MLP neurons of a small language model. Each row is named by its layer, matrix (gate and up: input weights) and neuron, and shows model dimensions 0-191. Each number is 128 + 32 x the weight over its row's rms, rounded and kept within 0 to 255. Numbers have three digits each. A neuron's up and down rows have the sign that makes its largest values positive.
After each neuron's rows, "fires on" lists the tokens most often at its 100 highest values on Wikipedia text that the model never trained on; "fires in" lists the words (lower case) most often at its 100 highest values on Wikipedia text that the model never trained on.

L3.gate485:152130158169133129103108170135111144070140137094147120155114155072129096150057057081101126135128065109152074142149074106151137139126135079101153098099146153154144106128117134136107171130142175171107169131182134100100123173166186129143118164168166050120179113161134165168134153100120140114138180107153152130157103148095071099143176106079181107121077135117154164100138123099098175076124166123096095181095164118177031174147119138128113162170110123096099122159106186155121109164048132143149141152113085163123153132166145069136125132111117137137057166130132200174130107141109191121
L3.up485:140102135121098121119126089147132064144131115066161124087145131134077121165101107125077115111139100142147159127131149130114205133156103146199140158127102143140139103055092141115174124092094149186127120146160161108150160162175155129088142077177198091106136102115166162115075112112055166090099160108108216100099130095081114100170154097102104144128101096143140064089154143206120141127191088122127090179095155115106105113132179137165107097173140129163093124126095078214105105119099143191123126155120125180195157117135127089110137135104119085138111158126143159110116154200181143131
fires on: " a", " is", " an", " was", " of", "ig"
fires in: "a", "is", "an", "was", "of", "highest"

L5.gate170:114122104123125156120060128143089083126094096078210097065116175146096146050101137165142181101141134107195113184143149111087127083147086140051145123107118110129152107145093163139053151126144155142108126139105190126135127155137072065133099126123153097084124180125193130174163110123128145130097161132084128131093130136122142072130122155036151091123116165117126162186133181134127160158150116090192095172118129089125125114201126122101103119134073062184112139127108125113143158158120129109193188150097103111140133106140061138118122178166127146161116105117203111108147109148114130130
L5.up170:163119068114106119107135084074089107201147070142118092168129074087104186155106142077108142074065109153070100153087125111093091146107129128109141096125110123135103183098134131121173146105179142123123122138108096078062115066170069089125154093057118126121144141078123167122194152076100158147114143142109199076108123163152157118072078124072137116168115108106140117092181071104171128108141112104157124120106113133165097097127098127122105077119107196116182151094127104142106108151146112112117126102157150131141120139182095126181168167116129099164100082177055118135130154153102109075
fires on: "h", "k", "u", "y", "ic", " I"
fires in: "john", "july", "august", "johnson", "rokkor"

L4.gate471:131084103095120129110123090130089141143157118143133124164165120082177112059128123115149111161143111210134136153127138109094173126174143054111151103132070139117118112120190169095109117014108086129128111143172189117161166161155155141096115110142121142135098071077142120043105132102124065157188094167136111110117199117063126165128108148101191129189077088136115156133124153102122194104108074149080133067146118168136124118121174092071149160112143104134143146100149076122128121089127145116110110119149109171105106082159164097164143154154128099120213137137102122167154137102092132123
L4.up471:137110164093126153182098115130168169142113116180154088139137116153142106145204150178207187150125203146116136161115143087110120126160127117168145140090132193095094085190115111140209155119133109168135133118224146137153119125109136129184159156143124189083106102118139095112092133076114144086173095160072108144084171108168111139135145115162120201168098099089105161170161164135088141095085116100070099090144134124129118086087162117129164103098121077125139167114144130100209171099130114129102109082135108133094101118100102104150168121178142091068148115136107123142148166117093165074
fires on: " or", "id", "iv", " and"
fires in: "or", "and", "gives"

L4.gate303:066091112153137109139178139128106145140121144122137110112117103109145105139185130160074127170095130071129152100123130207120136167099131114192194178104138140159056124138185116156122099143045073159142125077111124180117138144160133117091089133141146092176106126127122152113127150095098069136100122135074120122142192140050135187117086147135114165073132118106088060138091125148172131171090125146164158082110118129077165123075088227116157126181131128183109079130182149121130156091121123161145147165114147193132161156122128116115110157072121150124143144116121175088121195116104151099
L4.up303:159111116180178155110102113137173183138105147149110081132110118137123123129150150163167057139188081111126118101106116099135132094117162194180166125075074174161192167134157098159096123183165085121112125126085199131172102201106140118107067125187121092179092075045075151166137150099131130116115134144115114122138112165138173116147098139158119105126083178151082082132112079105090175091151174115076134073113091114152130103125131147105113179111079067105106134100140128149156118110133151086145149122133146180121165169108140124165096138129073169173207148116130149124120110104120095088
fires on: "ing", "0", "ame", "ate", "6", "9"
fires in: "same", "following", "late", "1990s", "according", "1950s"

L2.gate166:122103151178131152100165103108235130188128188109155148100149082129176095104147164169122092080137102169078140162133146088110161121140111092119132156124176146150041127090162097106092146176115088042129094099155155120111128199142065148164103153139183150127069110140107158123127110134165139098123142135136095164161165135173117165080111173167091086120167130155100119126141137165144130124126168082176083106088127080166189156118127150143104104142104202124119190102118110084132101133147184156080129108146128111131111114159117185120101156137150173158116105136100151182079135099186106126
L2.up166:118110142143096127123124090106187120138141089146060126101147107095126146089203197168112092104104172112142124192171115122097142120136065157146143179143196162148074107115123117082070114111083121095155094073188160162117168169178111106155152139177104107179129119155154135107096159137123074087119143120067096136154171123137106186066140150155114113135091115137099098087144132123148087150148078142114089124104138089141181155109112103125102120161125206168134152097099113112156148138096130148124103089078125164111118089134131160005115190113153138176131117134082155191108111130164109120
fires on: "ch", " and", " or"
fires in: "and", "church", "school", "schools", "architecture", "match"

L2.gate455:135161064120070180124107112158103117143104053161116121083116130095108114091137121090130150199121127154178145101086109141151079119082152156146122125098117180138146069083145103124101118149182144158149130147099108144073110154118159086096165104146104083120127129110129122091132083116091153026072162098189127113151122110112118084081144112132136147154103101149036140146185163153171122136096162112111066137105154131096113108126118140073148121123147078104116095168141127172204122107184119192153098128138149132158156085128152110114128164177132055169137127048188137171105125155101088122
L2.up455:111122124112154162065169098100164177143091175146138156136144126152122104072123127102146126088122081140115124128109145168174130142092098117088146072157132082155149097129174131121079060136131149070186146117146107179149138117166135150149159112118109134149102133120124194195119073142171113168153161119138097116173140113074116125141167153132125111143110135184060093171125069146134119150069153125158119116057167164132154114110177161141234089148092138099125132097127139172139072112181126188085121079136152100216103167121105121167128129094160125099137163140127188119154118180181068143
fires on: "st", "0", "th"
fires in: "first", "fourth"

L5.gate26:131143044097136142114114139101109124117116151210094148177119102073143138077095156170076063229129115093170132126201114109122145058124117128121117186137108154166154079138090177127170112140141155131133156093154200140108101118162087110078131145101129124121181132168099132133128190157127105098123190119053123167127175121105140114115151121151156119113148116166128097132154093110138232089120113134096165044103122108078178161161146142161122132143145175105174090183127125169137137109114094144079128119160168145068107150114142159157151166127135179148128137153118099101155153125140146146
L5.up26:167174104140162118118167136113085116138128184104075134129123164153115129094153113173168119126125136178141111084090119129174148195066104169118150080100150103117152091159145129172117129177188188132121086154137124102129160126108097099143139087165092100130100116177143146094147155126152102102144087125115109112089134130144148125089112088114212127115111097144159083085054182154124186067107198097119080047132133149155125144056145153106078148090115150154125132095075104143185072133150128200116114166120143111127122200101162098125164105066118186093132107114153118144135110076117131188
fires on: "w", "il", "ff", "ly", "so", "ast"
fires in: "between", "built", "building", "only", "forward"

L7.gate301:130155105103114109152128152132137123103102129159199086185159145201113134109105179106162127116134173074136129113123123174178118094128140091169066126156143146088093089192195163134160156120151115158146038134104145162089068102095164153196162127104196101182126118118130084161133162116118113120180094166117105041109111149133110072126136099072160110137135147172138134147149128134185142119139106118139176159100100156126112162138066079172101135128142184111105143137155120152125096062193188124129078129125151137094105108143074173112121120192135095134106171125094144124184106096153107150
L7.up301:166197175119116120140096148100097151142139176145144155180151131064106047119148153127187124036113131148113095091144127173123070087140086148160103147079103117097169128169137071142135114134170119073115089085144105183115089114181142104131124171112171177130124095139188172195097127156120126155149112138092114084154099144142156127087080105182112152135094160166097110150112076111145160155151077177140159145124156166163133129155159052098109131131136066093074102163165206091134132130139143108133121075158122112089121140119116101128127086161105179092096139100142111091134203147144105128
fires on: " In", "ot", "ore", "on", "ter"
fires in: "in", "before", "after", "another", "soon", "mother"

L2.gate182:173165115132104138080130110127180083112122221132150138119136155159139107096119135181136115056126146089125120178097112101115156110147137106106153117119164064146075223185148152098076080098178163073157124155151137142189146153187117059131102147140123216095114134106172154105147152144114145126122149143140087094172133161159127115154128174122143126131133105107110096117137080142063133112110110124163199104137191164144134096134168112147136113114081121056089092138117134218152093184090111137142118080126117180110121161172115098159076114127115123106126091193160104149102146113103103122
L2.up182:139199146161143089150103115138150183127132077074106090108149198136202119137147055075104053077137151116101109127128108171115083145126125139157119160187117097143148157159186093122126166074133201154083147121104103142137122109159109097125174116143085079146132125142182107141086114140117126158119124103117132147147133147093098090124170132148103128144099110137124079152069135081183123185129121196087133139163115082125059139081043075136083138102139167117073128144087106086152105131113081156124174130137159190124092143097117112145116137146111145095184101077125083142139112169115106191
fires on: " were", " are", "s", "t"
fires in: "were", "s", "t", "are"

L2.gate94:139139095157164143089127142213177073060113189059060069141130132120137147146098192174147121111100152140118102124103108124114164145158096076171130087114130117100096179191153138085117112130136101093146184121083111148142134115105117127165192095110185148152058106159120161093141087097073136134141132144129153144068125152138175197128088111129194141117177180130081105133124135147153150096149139132130089073118113147123152052194102080144132094124176085092111096100109102118141174129154133118156137085108085103154114132130129123125136063167085065125116149129133140117145084138096132072
L2.up94:144140157160211100121149116146130110077093172065116057182159118109153136132071132131159114133089112116154134110148112135135130159137127050135109080112058083123157096171121131079140166117163112111127163148116107141162100162159158126134176074139121079148127094152134142073091118120065108130153170114079101129084122203068141211115097165118171094088139119095123152115156140132142166137132167122114105065142116196184111079193099087169167123123096135063129114097149125128129138155116134102134094092162095120187148097160108090091142092110060084116166178136091148124143135124185151130
fires on: " or", " to"
fires in: "or", "to", "original"

L3.gate504:099127191108130185186125149101114118113212144119171131118093139157109102194136116127115172155131137133094125107143153130126139098205124113109120185109090162140143149113125131084186131069161068121125142172110128170147080122083155136143153121129148179112148114103173227100121173169131086135156135146101086164171111112185132120063122159096104130218151124102109147090157182132078105082104098133118090214140155155134133082127115118099141178092116137119045164150120202116138144132156108173138113099122079128132128146101097135100122101167108125114160114134084154144153173111192114081
L3.up504:106112146127092083173071086164118108069109109088167104179159113143078180133122112222132188150149134134152112118118135110082109115109130160099086127199140186098089090132118135143078084133146136146109100141108119108100148183124097137101113123190187098146184167131134132128135102056116108153153110121119145084119142141063105154108188087159091149120087163135120120179119150195128145153172107170188141146075060097149107093152078106188147154161133097126150122120127120170187117122144095162117173116112124054150145125087119107087156186148104123082061151098096108110096143091147144122
fires on: "her", "ir", "ag", "he", "ter"
fires in: "her", "publishers", "acquired"

L4.gate3:079135083112180116136188085140136150157052154152137091115177127116125081082146067197065167074145122111149148142087111228160236154157094118138155071160103144113101106116108132110118113116142113063083070144106127109143107140128131066185125143138150144144116109145161100153079095141154116125089158158185150145170124170106172111115139153120152124118145123103176137143146085146126113124129139120115097145154061119152077156144142144103177120108110149093143146153060132095082153142144134101103092155098121105148095180085141140127102060181124169149163188071155162097130125152107120093
L4.up3:154124158098190136137099066095102141094100126087108190095082158133145160109087090103172157056189042146162143123111102154131134105098161141149103174127159146170120097073155146115157174131149070119087140171141102135196199074155125101123118151112075123123188088110090094089123110149112172140093085130122099113100113134124162170157097117128093154135198088142121099109162105091118114088139091128114146096117161133076167130144136185083082178141116117145148065134201062070110193123123180118132097106158175105079115101115115176137126142150126141140130131088157139144159121149089146136
fires on: "e", "ers", "es"
fires in: "some", "home", "japanese", "use", "chinese", "waters"

L5.gate273:111126074145090133189190096141141134126109155150075148058143145105104098099093118105085138114111142121122110154130109123187125184140168157115143107122118154086177076149146190079118139179065133121095136157113193125181084097120085096160114085111166094131148113094077121093162130114149094089150175108141144164138132171130162077168158105106127125207188112121192136134144129120126128133146125095171181127177097117066146132112131169172103165128113126104116189120150088113061084138058084093155128167166055114089149197082148074130092135129114126127189127097109126117098161107146133128
L5.up273:086113085184105070125165089104149107103103210203116150118119123136085179106162121138135162113112122113170154128196122121102091146134133158102141118161148175141104125084112150122087109128158201155076178153131126105084128190116128095148120146080080114091109078164099094072098141118122113164175146078106097133099140136113045104128094179120137140113111071157113099150129129202075163160074147153151160109120105117115092140128118106180116092179086102141090146105204134148117097111113137083113131111123107142083048052099100088145128115124074117124176112135099094131106156148111102073
fires on: " were", " was", "í", " are", "o"
fires in: "were", "was", "are", "díaz"

L5.gate61:124103213135142209169140077123124163142123149106118122194079113096131139125099101126089141108127171125165132125139135189087129151129136124120107110114134136114074088098172085138166153112157190132123105102172097134178133172143146122168195101092114152148054134104092168107128157144125157173195156175088151149124142149151088144095181140113137197085115132135099152077188186129176102105123160161162122112088137091137142114126140124140105133104189083155079150081123155194079167119148145152075125149165114175205121170128131185181132097126131159160130159143125124128148069152065104098
L5.up61:071147140184103148125180063107133124100119149117136137101151077165059110115081142117098113091130114154137084085113079159148126175169154154149114147125117125125206141166205048148148153137134133134138178125135052110137087053117177143161127151139131128147092113100096169156188131153144139094136135077144101121114117115181160129110124179168057141124112129143125101071165140111130142107126136141121158079126139180121116150134110205163187149144127134091108162117025122148101107166148153123159186165080162135150128182130139102119106092109149171153148165153190150200119127152144095165
fires on: "est", "st", "ly", "ost", " of"
fires in: "first", "most", "largest", "of", "highly", "rest"

L4.gate46:084144139167131069116086134104136178080092105103119145172161165142173109122054190217124150089163152111148125123162193184110144092134145089144158130083119151107152095132193160120135157106119100175102101109050097129142098132068118134127092125090184175156131111141100126104123146160168072123118140146105116064122112069142103131117126115194177143097117102140096194110129124138140148104117158165135126124120072110135130136126124108140164086122199079151149121133124015107130107070171116113159118110118134118193183117118129146077089112048142120105180137117116129141111129147075147130
L4.up46:078161166116147149131133162119089132162140108098128104132129080128131141104115094139123139114122132124139122137175136133104123161170157122121106073162092123087129112154121130107123151139152110143161099095080124085129111105090066128131127127110081170155093068186131164074064144142163073193177111166121064086107087139131107108047138083152136061112098074061123155123087133074136163150078127112180184110153039147141148168110133120084213099160167089154106207176108132099117133083159110108185132108109091092147129154034109161095140140082102127144135123138114109134144161103149146108
fires on: "n", " In", "in", "b", " in"
fires in: "in"

L2.gate271:188085121186107172136113065068102085129109122116064083132106078153069094130088131120153155103114113147129061119119193092070128115125117089036120096076161195093152097140128156171102182140138120095123121139161148129098142201120130145131079145109134112068119117135120110111102117164185110092145084160085133143070153121123104113171133124168103112119105134095115124049128152151161191137144137167122092143100076113119139178121147152151101195122139162162163180093183114079171138160112163125161083110098117118144153138155156188139135096111133129094139139136065117139120115080093189128
L2.up271:077109093177124181148204128137092068151143166161186138100128129145100106156134123190172074143129035131195124129136090118139154176140163123132177129141085074095169067160119164080128198176096169130129098108090084142173149101148124144104170167126182168044165103175108113143117077129118116140120097154106161075123107143159158147122081175118155118110112115101148122090140094151117134160124100131135127138119077083053119164104088132145061114144175129171082100131141138129129105147088119136086130090083154158114116149129122112097076141123142170189182177115104145129142121161150123159
fires on: "ly", " is", " was", "ame"
fires in: "is", "was", "early", "name"

L2.gate43:142092107097107186110172155128122059173056154123105117131176120118080122152085130141214135122093210144137108064113152149188168108135114114114109131065075114130081110170114175172139095105158139156144128142119109125119109092134119129118151122149113082142147108121143158127123120115132170048185144153125142118097073071148142117075204181135136143072131090122123121103179106139146100130149073139143112098095135128150194130139131101155180148130123170102075169145141137123131143136202107198140103102078122113114117158160074096075068174138117117112107164092121152059166163154121111178
L2.up43:147108140132113185127190203137137146142132140135091133151140132131110143156141156128143143113084227188079160090130120097186097096138123102060125132094093149184104125159126110184104113136124101149164112149132124087107094138146071110133108117173120067092156106100116131120121105103142129106175149149120131140042104096161153115077174163185175153129105141130132142066091111141138079120132116132135062091053146066156172114078124111157169166130149164124082146146149159117176106085174121165154159119076124076098136081153115134088037138100147111109087149062111103070165140117118136139
fires on: " wh"
fires in: "who", "which", "while"

L4.gate121:179091130158105118091218126124091173141085070158123094117124134140097136148146121124150136174122168145098122110110121134134159089120148175109132090165132153079158108133135120173074142162141125122118075174178134110043133157208119151128141114119087182118094120120124087150200128148148159161082176136108088127169156186154119130128074152160131107153150039099114109114146175163150123132166151131126159132109124144141136080071126166126120126176129135116069063113113096179190132150114144159092136102145134136171128073088091172105105118149086078119171158136129199096121056167089060134
L4.up121:186122068194144100113173182124168127183128144077167089093138151146121095126133156085118101185188160142163159160085112160117155122119136097102125108146190130089142069144156086177144091087087095108113095121154093087132187168136088166193097148127148138189123100174107135101147090143140149120157088128112102114151112131100155131079095188133126110124158110109137082063220142120181072174100124153151106102163139131096166139058102097134131075167130112053119150118181051108173144141103103142132172132118094156133117133139117148168079127105111167141126103181138144095119097132119117107
fires on: "al", "th", "st", "en", "y", "d"
fires in: "first", "many", "final", "second", "several", "fourth"

L2.gate322:181131107157122118109105129122159046149070110113106110129147047145109133105101149141158126120124190142091123098134159146162114095118194064126098130101128127144106081177164138092123142122112131104148135078167185131064117163126138108122135149178146102094097096162119175113139172108118141073125155144113135166145090117157136111107139154092180109134105178095110165084184140135152212129109135137125098081048145078135131175121166098097105134111204161122092158139125066130166161118080197156096113121124122143161211074157091144206080161093115129088124125172087156170143134110161134141
L2.up322:173174139144137135115147167128167071138113157114106129180145073089123122089121117125164096150128145177054087132137192125136102076129166084112093087090147097120135078139150106115124122098096135119113106115183163168040054124088140140141139130134104126106146100149127185163089171072113126061140144157119098220093121086146108156117167145103134131130068161072133157093151171106126152078125124149097104085092121144172178124105157144115160161102127160109127126129116072136113168148052137100097149119105107129175161083108129091197154164131105127096144104146124060212112164107176112105
fires on: " or"
fires in: "or", "original"

L5.gate121:168109090154131101097176109118109123148112118149152155117121089131146102091103157068160055110123172052140150166135109166152206118156138105143108085148114104091127111113083137121126139090137128154163135072136100168123165098091143090153181165176072199196118149142110094129083134047164165097129162100149133153137149081136104149165129118168149080171189104130127072145123071104077144152110171173145158086163093125096132166137119184091118102129132125094101075177132090171048120061101154109114152179130119128138135136156149119132109096131156159081118144111202098087153131172118099103
L5.up121:091052136116099166134062063095068161127095137087113076164070176148120126165177058183116153133103185075158108114108092170185167140145097130154121156139174118178126119101146151077149124117146148143100092173091116135077134137065143184128140104155124121158121113129163176134089082155103138158201156136128121154138126158136150176111201126163128129173206151113109113137097104134090124114076089145107148132086093096178162136148123112115152126086147143092086158172094109108102157158144186112155088159130137131132138140102146150138108087182112128035131138119125159078139183121168116139
fires on: " that", " the", "ich", "e", "im"
fires in: "that", "which", "the", "those", "time"

L5.gate312:103097147141103120206153072169146137154161117106119149212127123158078107213173081169108115124109141154135164098190114156156145129154150124137119174072139136128114141150102113146151158066082121135115150110067100127166153212136090122144151168114122133127120120139149123186090152112112154150161101160127052128122121169147157172141207136092125089091090160144147100127131163112138149122102099143158160174176117106143101118154086119155172149154122125137146127154136166098155120072142136177129131190102153184124205106097150117184061155156098159174182192112125141197092136126110083116
L5.up312:100056150097174124141154155140116143097092123152158120151141141148078169128115157037124089120099138101034118143115127138158209184186141135108097038109122083142185123120112122117092084132194146111135107161118130132079086103109112108110097142160101132135117064090123124118119092046171173093092126114104096123097089096128115129058171134132116125180143194158131181118162132157099146102105094136162063158164125117141111150087167167080152114110122125080125154102142132161112136123146204094078113131139122117137138115164062103129121137137124117157085164106113205121136097127176091120
fires on: "ir", "is", "ess"
fires in: "first", "television"

L5.gate279:135147141162136163185082109073106086096162142129141099139106074160152063147142173122122122114099132149168080094098079134136084063147172100117128099137133106108110068071106130126118107126085152143142065184192137137130137120151107143166172089160118112134093089187078185162100166074160102139083162131133147082134162124127126129105107161109122100146111148109088068187142205112106130135157132101095136161111120112034148074131115235168090146126082127117129080048103094126132135127126075150124122109138090142112044137077134079149125125087132165128136106112122120127114123131172116132
L5.up279:120129099073130104136195016230083109088108150117127160087091096153132100124110150124115093154098151153150142169154116088135128132115056134115127158111127138139143102115077089110091118176137111107116133162119172151094161134127068120122107118132159138163108121177165091138148144093117101096119161125162120121151151082133067128135159080176161192179122082128127079197077119117135134098113139071148083110105121125179106114165157122159099127163091174130221146135064139136084153191090115112109136130129068113127131092132120042135151136090126189095152077125124107163103097125103118152
fires on: "h", "her", "ly", "w", "en", "ill"
fires in: "both", "between", "together", "still", "only", "often"

L5.gate352:107131127069061150144135142116109100130131158105158129117153080108108110066099150164166136109121125121104154118194126147109110161146102113075172170088118161191094167080112135101115105107138117103188070101113146061109116132115061110162152180103147119127117085085140090135123148113133140154162098166128072175138110100102122088089171098067104078072155148182159093136168145177143148119068151143137131135148182092114183100062111074087153099100048180133186142158107169134205124102116129145099116120156144122067177093134138121114147083161156107130139147131118176096086106098103128172
L5.up352:135076119098121137115112157139175151105096112168150134106183159135145183085089114096211096113117191093120089156077130130105121181149068106089131096108139138141179135160159135078095162115065120198147123106131153106140115142145171111113117127157121147142105141096118152064141168126166073165124160164081113146108053170121128122120159175117097117074153120170152125141153152099105145142167201122134185104155202118131053161130132176092139082144117164185163155141120127188091121128144175114137153135144124108072136164135143071105084148105051148145133073114141112084130094148191133087
fires on: "ir", "ist"
fires in: "first", "history", "critical"

L5.gate399:150121208129090132158078097110125146123085091089175073126128187147074167146094138201203201131197128118144131129171153110134122075160152168107119133149069153146124118235140162176139113104107095135178087153160127110123083142124157130116125073127118115172117206113138088104107152129097168134115154189153187175129122220109170097115132185131109161168125157136161112154084168131054118117139097109082137148107122114104137120118096114151093094083133151107096106169102149122192122117128117159097085115124086121136147139121140128130132128132086133060141154170107105116152111122157108091
L5.up399:140094174140169157128148135095173042102111142125127119133123128069070150106091125148132117126102095189158154137126135118121076124146113093176165148150091156100120171151092088115175118064134089114134095129136170077102073166115092110197136135127107145118097098131193115178070163136085125156145079147148117099144161112101085156182147148141088142093110174126144170085106129119120136120111179111128153073141107123188113130099086143089158118067119176105131164125150170138081115084195170123077166115097089131190176131147183151203115167093124158100166102133086145097075173087165137108
fires on: "he", "her", "o", "er", "e", " he"
fires in: "she", "her", "he", "who"

L2.gate366:152175104141125202123124126122149078119089128110098114062191127133103127118161074098077160090137130155143135185141113113097137116192138142100106132129109165151111206172155179102136169173136151125118142219206121132100056130139075096096120099128173115107117174102119104162162132076084123075162133126140173161087125140055112078135140103092110163150141081131156114117136204095117167083079112154187194116048130151089134125171127133156118106125120126150168087156190084130119102118111126127124120098131118210100104103115160114124151147145149130082172143129131143170134140156126121160
L2.up366:154137084119106148172137163120149093106081176191115117130228192081116110074192147137132222089099142142102121132091119125159199111167170082106100186161106144090064151117133171119115063096128179121126175159191114103134103132102100084038149146122190144175059146152158152126112130135097132136120139135136135147182105103113144152087163169065120130134117142077113142176103130127107136165052129093129165127082142130108183120123132082139094178138136110164100141131114121143123119097104131102098149080116139117124092135151113126139152107131148107108170144138080111149042151124123136150
fires on: " is", " are", " were", " was"
fires in: "is", "were", "are", "was", "area", "areas"

L5.gate447:109110177147157114131122158075130083120096130112158086159075116116121145119123129194149219202130187142124099193114182142116124112121106067180107133155117078145154147146121181164127115126180169146100092146106171160104089162136137128084135156166110126179129076146100066128123169095086112143121099126132138134144127131118107139062149140156148093082151095178180102160148169166094093122103122148099146150075141144165129186154122135144137175152170135068163105145172141137197198112096121131161152077108115109119114045118087077195102127169101145166106113116116123113148142090161084182
L5.up447:195123110129092149130134115098156144122093106159086128124133091148108143154155124143106124089148177111104108117157146183078128067170112155131144149151061131145127123087173104182123127108121163078088130133133127114092114103127129090118142204102170109119127160095118139139163071081165119131123179090139153101178071141113082104179176137134184067114090092116083130106136149167152185063151085146167138116111123171149153094150105104166084159126113128135105052161133115134121137144151161061082139043123187176083172168165086223177184144113110107171161113113103112107123124125140113090
fires on: "o", "e", "al", "our", "ive"
fires in: "two", "one", "three", "several", "four", "five"

L2.gate62:122132098106105126139138086164146109152099171137159175118170157110139060106121134177105142096105139133186116170098118156152168133158173141097113136058107102151100095129182163092206101119161134118146170140135181096156130129140103063130123113181120119182086123065137083102152110140144143089112163131137155145132071098144111116092134085101169140157147084115109123145125149103092148115049158156105164100160135109033139000168137098156106139177161082110125145125137131100130059128093109181142079079128126159079109136074109106165119108082133170159114140115136103138105151129071140146
L2.up62:165158108094080101183138141159183112116096184151120107127151152184139061073116139173180121082030147142145147137090139121156125132157149143118167128103163110112116137141158152136173127136117177137142164151140183124118182150141095090071153086153151087133121100109109139126136138146179132093161112134133135158116147139144137125111158088141142114163136114139136118175049170147145156126077156178113148068116107152030177051130081109176148166189174137146130158089132113167158078118127068128156124066091144155118099086111138137158129147082106165168158173088143102139070163155073139169
fires on: " were", " was", " are", " be", " is"
fires in: "were", "was", "are", "be"

L3.gate78:114158092079105144151178171057137124141125136173115167130144077160168149147181050161172104103085145137112157127142119104137140078136108095135144116165200060130126122175168180134110127148093131127104123141084137129135134066137091106097123130109101110129130180126092150127110110144189130119122168084117101172164106080150126096049138116110123127121160145078100142164147144158122150096181110182152161083098139100091128123138028118074101207112123169158061098148155146172099164061192106162137106121117132136116102086111092180152137176128106151168151145123091138095143195112125146169
L3.up78:166110144128112162139173178155047135136159165151159174172151113117111105185149106163143110093126154122108169142118154148126147157091057114127075152088083146133051149166177101175087165172086127113144163130165101127111162124128145081183134079153107159117127131157152112124135089155117077093169136140143126089139116103157150085064195102128164146198146173111068115113067136159167166175096096129124113121136118115164158110105067137080051157102156124167105141101130130129132163133172137094153118112155119146074136102150174102126168103104064094089145105109087126079143208103084092127
fires on: "he", "h", " wh"
fires in: "when", "where", "while", "which", "who", "white"

L2.gate510:128178125067127087128120131148146114042145103063060094111108062096171130121113168118127095133103124123157155106103203161142157152111172057197177137170110127139081136193124152073134122095133122152119154126131170158123096109149141095104151094131114182143103087141111160061112183086109175090056130130107157108143181140163164116107111129099149107136114124121064157137146154075095190145172094126122078090154132097123147111106114049138155149100177131129102150126099091102124118146085162115152173114114070114123123129075089124176134104112078157122142059144122106147165180097161141096
L2.up510:113143084114071139124127157141207105057122130117117097194143137146120099120120137135132092176136179137148092155121161128173117107146193101188144128153079141074106153143194098105161144111156102181111139161154140130096100121165130120114147069144127205113126088154139121117079198114126139152124142125098122162120180127116124087135165164126133104186144105093150159138139092043146198144147109082103139091137131128130169124143079116163157180105122136088089177196137151103152137155091148088124118078140094118141122087097127156138143116062049144119094046159111134200087126096189114109
fires on: " or", " to"
fires in: "or", "to", "original"